MLP neurons of a small language model. Each row is named by its layer, matrix (up: input weights; down: output weights) and neuron, and shows model dimensions 0-127. Each number is 128 + 32 x the weight over its row's rms, rounded and kept within 0 to 255. Numbers have three digits each.
Before each neuron's rows is what it responds to, as a language model described it from the Wikipedia text at the highest values.

Responds to: Opening or inner pieces of words split into several tokens, which need a continuation, across varied text: h(ull), cho(ke), Cer-em(onial), bra(chysoma).
L2.up548:109062109121104137152160108054138136076125075155101110060074161087134156100111097212125100088082115084127124128126101167136120170174118177095094137192125162183137100155142141160141151121150162150142129153131118155121116110122129094078164157101167198106103154139123044171129107079151082143171149073106114111154143087142174061086161075083185106062166121158136134158146121091158142111153
L2.down548:082095154118122131065059109123155154151156072111155201094123112159162109140102129165124149154091102138166149098193102158121095138056135167127104136000158109139137159144078106107127144113075139085075120104123137147160093118163165130148111167136163082186099188093090179197153110194140133193090125112108084121135158127110076074054135110170174146101151115103155156143144101175076081110156

Responds to: Middle or final pieces that finish a predictable multi-token word, mostly Latin species names and technical terms, e.g. capitata, brakes, propellers, plus ft unit conversions.
L6.up660:139080133054149165186138100102165104114105063132148154069125100157104149098161140162136133079155052105154120112177210120109108111173059173111133128165135093117074120180122204117114138120156128087110145192139172136143105203071126107088119144172159151098103145145155075161076093086163160081079136087103095102127151113134082141146153146081161165098096110113092168168163095123121143155087
L6.down660:067165140080096163103119153108114204081179126112087107180118166147141134126136122106148135237112114105068164072116128065101124146074124130133142137123170141138129092158099074137124085073095157172151164085106193156119132069142144136114141090154115167184190174177142112109119144147145141141090171138088087119164087104093141099134083140159126157145135128097126125139141139134088115142112

Responds to: The pipe and dash tokens late in markdown table header-divider rows (|---|---|---|), especially the final pipe before the line break, e.g. sports results, election or tracklist tables.
L2.up721:175166072106085187045165182122176121131159107105054129081139147091136104127112100115113171178095139184148143174140185139112121162107149213125130098170139100176042107128099161136105143124141183103164038077086118132152128087087106136047105157111087109157109182123157082142151094143108129051132102120118100097158112153169130068115133153130124053120142095169123104156104099103120117102102
L2.down721:099120052108090116132161181083159108079163067113048109158114188128165110074122120096139101103086156114104163147138143161176125146120122148166088082172117126117125167120154143086121105165183119160092132119137094151143051132126139167098152116090163093094100121111115100179148128186119132161122140135082128145148119098090101106164108035120204049156117120154130113169115152098129109060108

Responds to: Word-internal subword pieces inside proper names in wiki tables and lists, like Las-si-ter, Lu-nd-gaard, Wi-mb-ledon, and colons inside track times such as 4:13.
L2.up947:116115117186147120211151167125163125162143089104112107105136125167119151164029109192117075096091114107076084184133158169156104114094125155122142120159128095174119084087108095137158122063097127152147101130143128157133141119158039104106142174191125168139143117133107113224152087111087065121109118166143111124110151086090148105070148157111112121059133085156158111158154169096139101098125
L2.down947:118133111080117083093069098117107149059114164106105128125139145105121073106147110090183171171150122094234181068132157073129150110135158132122132150050132133062123148114156135124111059167138151181130189121142129143130134153096181144158138131112127134122116135125100064097140108133124165160143106086111155113117117172134097189098140089107121140133115147049073135104147094122158142202140

Responds to: Connective tokens (table pipes, colons, of, to) right after a year, number or noun, linking it to what follows, e.g. 2015: or 1987 to.
L3.up1017:129106091158143181196110107102120157140114126133176097145123160106079128147103171088124155104115129162161094143130156111088161128141112167177148149130137138102091107148172116148124123130089128140165074107127159146102148062103088119098103128172098139106094172122100149146094074107121112099082159165097139120098057176137136077087123101155118110135110140078108087182152119095131104183118
L3.down1017:103178142089141106095103095164085168115108150179124119124072104087135092207091089103117097167109138140133168118149150126090054121048126141204187133051160117084063108162153100101135060180137149134165134146102111223159155121179156112177106165117126147074141092059084154176140121157108070151097166173160120128164114112128161170106113118093114169143154068154212141139191118123148110131139

Responds to: First word-piece of a word split into several tokens, often capitalized at a line, cell or quote start, e.g. Ag(ain), St(age), Pl(aza), Z(ach).
L2.up191:045139123161139117133142183123143146091112148081143154136086150136115114131187112112114107124182195101118132098096176088180121145181167169141133134175136143110130111101099146082099075131081154141122109148197133173081139060105125137112065181130116171096136187108198072121192143143134162136121081102148124136096106157131100104094154104166129117117173098058169127081131095135133122120108
L2.down191:052122141151113161125140076092197108089148148077110138165138195123129129163093178080109100098155137148117133109116181129140188173100197125113104110181134188121163179079128117132127111147075179158123142082142127188094109105145127159136137124152155142125126171160172129101108138125168084095150112109114136143089150111132115132124105084193152156141108097123138117175085117117122142087109

Responds to: Mid-word fragments or second words inside quoted titles and phrases, mostly song or episode titles in track lists, e.g. Think-ing, Like-d, In-to-xication.
L3.up1411:086103146154187143187142159137091119130072127129160123122108134133147154143157117171138055107122143131092148097075168138143112129124104113146130162215114136123114076126136177144083133110142178110211179116179138129056139112133125207163115154135150153125178105147125116113141091106119166118158183110183106120138116125123093126133189156122145137117146130141149140116130158142153175105091
L3.down1411:120170117143146120088112120151181141127137147148072123174146070129141142180078140119150188112113090170190114121206108099173146099123107147116079151025146148094127168134125103136173136174164106163152110134033144177103085160091132062098171083137131097116141089105197084195164145074130096139159105122095168126070134092162201107086099177095099178095131144060075161125127110095113110182178

Responds to: Middle fragments of long words split into pieces, such as inc-umb-ent, accommoda-ti-on and exclu-si-ve, plus empty or numeric cells in Wikipedia tables.
L6.up364:176095104108126119126135168073121165153066154135079115056117136149132169129139143063154080138120131130209202145183138130104095142179175177153081103153086109094098161091160095172098155170125091120123069172068084098119113147117079143140141119172089106127142131118151112108112144149134149112069178165103133122148096087159100096102122141128095113085092126090128143099138157150135139179065
L6.down364:140162162147158163230103131171116128092112182125126127168128162123184117120075116145187123103118162128147087126167127123108135124082127147126088110173124165155135166142170091137148102074187123084134169179124094155099107182160104160158128083019155132141111155128092194125126111181143143169200084174048164144071155086134112185105141203109100153129094133106091103180113160114196113133092

Responds to: Pipe characters inside markdown table separator rows (|---|---|---|) under header rows, plus some heading "=" signs and line breaks in infobox lists.
L6.up303:149141121132145124060134197085132117093087074126143092121161124138133142115096136148218155162169149071158152118100112080111141135125115134165130112147136130104116100203151105092136134107040134057134081126072158043120107081150097125093103171114108138068125154143179150130115087141131168121181182120120134102118181119165109167116115093094128098088156082097101114093137073104127127196071
L6.down303:179108149142088096105107104132162151122100105090114107196143174073124083125117195122125110129103089068120060158092150133106109064183134148122114122131210134133099141099115103104150076111123124152144133143083073143143094134104192140115161132141166120094137207145104148090131142144124179055151170162186098140180167081120140147148090174136142146154176103062144162117155102133107131153090

Responds to: Mid-word or suffix pieces continuing a partly written word, like res|iding, respect|ive, dep|ut|ies, plus colons after infobox field labels like Location: and Citizenship:.
L3.up1478:138078123160062158124084173095162148116073111117145084159108110154089114069121111052141147149145137088120131163094143071135154103183142092124093162111150071101118118132158110122114116151181201076115096153075085171114114092146121174105118144085108138130084179135132125086210098135164120151109158080094148135134105139124138115077123103178090082086098131086070115054126160153163199227099
L3.down1478:152129144156100128128181141124054132162115178088168121084148121159119138182151124111077119103132129131111119164129148168123137079125165192122162117142118138113085064113164172158194141107116108152111098169084080145120167129142091052193094122152115110099120171085087116130116116172076149119089090121131119101177127191092139148106206166084136058133173153126181103113119159173114118114123

Responds to: Pipe and colon separators ending a label cell in wiki tables and lists, such as Total votes |, 1973:, Peak chart positions.
L2.up1271:120095141096043123120131121119120135139117173149184118095110147125144159124141070166132067153140113179180109105111144104071153195130104127125143152127173143179145154170143103112120111113089190062136105117168146166104119149096060118146172123164112121226073140119172087167221100062069115117117140144112108116150160113091076156112160093133107143118121117178161088171118163102095137113125
L2.down1271:133117133160139162159111118094110104075142112156132113157109160132116145157130081162149139138153130044137054100093148181131108129174115095134089096226127130104136117111138136146148077109094139127153095139167136086138151115112106121138169127131124178121109099110105190160126124084074121129124155157123128169114085147129050190108115080105163134109135131175225073150196111069152136186135

Responds to: Word-start or mid-word fragments whose completion is predictable, especially "inter" (interpreted, interchange, intermarry), also "pl" in Hydroaeroplane and "cor" in habeas corpus.
L3.up1234:101126090085151114049117191136137084130071180121116157151142149112155092157152128142091153140105115125133116061161133095186134136101148115116107127167126117133105120123110136107103146109115119146127146077117124112114133143126154085081117169163137117126133177128176088193068153059148090102100133117134100135139155099137211107096144122112110093041157067088044144131093096121101136095048
L3.down1234:137145109141098139178185103126098104078155089128113169196134062141127121205147163078082129145106169100092087159114151135109108112136141138170096107108149134097137141188102132107162110134078151120127103110062108159085112101143074127169121109136165070153085126092168141101201108129143143113140084090168136122120168097139072153162066110165119125131181118166125124116186154149134145076153

Responds to: Second piece of a word or number split after its first piece, mostly in tables, lists and titles: ordinal suffixes (3rd, 21st), continuations after a capital (R-uth, H-owever, S-atellite), time colons.
L3.up515:132093158136161113139123066141175137147152229112122127114111146142142094099124124120152097108130093176157146151089073094095163093094091161082122161163104172080139090098074111152133140154161143102152117134078095107157169165093136114127056132168130166075101134076094113108134149107109049089105142173154131137149127176112122127064155126130114087115100123160157058099076114054139153106107
L3.down515:186102123059082214145177091196152110155103069115117141134196148130128133110162087158124176148152073103129122137142165127140103087130107116130107053116122152150099150126148105092092142182133115161102172101103134099120125162124142138133097135091170108094139116139112083092203142115127149088108126159157175147089184170134156185156114138092165161074101180109043127143097150190101149215151

Responds to: First sub-word piece of a longer word after articles or prepositions in narrative prose, such as exp(osure), inf(ection), ret(ire), and also aged before an age.
L2.up561:150105112089101182092096075103172143120083161138088141178063189095121124115155136159150123074175162179085151132085131116136090175142182107112159176142142110106102136128075136097120120152122177120134068126094093186135098078086036116127117133131078147111167148148130116156148099116145140144146087096108103143097101150182161095146133123129172079126099105109070112129154092116095165137095
L2.down561:142149182115097170113097090049142122115137140133152132128110165132088130138127144151154083072182150158151125111119139148186106144098181120151167149251102102079140112132102175146116083139143164155158061173112113106107099143099070129124131168165066130157132153074130081114153105083154118110162147080119120119186111130153152118102126145126114091108117163090119121143113140068128114168083

Responds to: Separators right after a year in date ranges and table rows, like the dash in 1973–1975, slash in 2026/27, pipe after 2024; occasionally joining words (and, of) or mid-word pieces.
L6.up1224:156117114093163188212092125048155107116107160150126121128051121133101104113137127122132125100108168146157076119117141120150109163102162138166113105120181123145127073113117100151107171151091135126174092101187135084129132136127104184149125159119096125100148140158194136144106052134148093100128106150113156055106120130188066093123124165187117111105116098077119115127082154131113112207153
L6.down1224:129141167181058117155115147095161133134133128125150128106172111098145128160081181126135172119117091086154155205146113107102193120092141091148134079122128116114078067152091144110080142120101125127158100142110166157103151122135162081111090101178109134104118146145129172086125108115078167162125145071123102168125101134135118075127157133142091136113151111155107118119161149092169142164171

Responds to: Pipe and hyphen characters in Markdown table header divider rows (|---|---|), plus bullet or dash list markers in infobox lists such as "- • Total".
L3.up1225:127116078086062118116081148107166200115166128096133111174098154106155095164169101131179123161109131129146148106095151143135171168113136236110082122136108136098156081092131137199087144131102168130105072129087167125132116079159144130087061139151072138126060124137140058188105106137059131151104126161136155152078152105188147169068110124135129107124181106130150074170144056076088181107104
L3.down1225:065109128109093173112133162138195099081106100138076108166053118095160123140104185141143140111137129161137121103074072110133117094132150148175165094155106069130120147124165127169191123124131135094119075089110099143158076079129074079119125144137143090068124182131129152123147141122132106162118099228117128130072138127137134152140127064148162105167145097146147083111169123192079100110117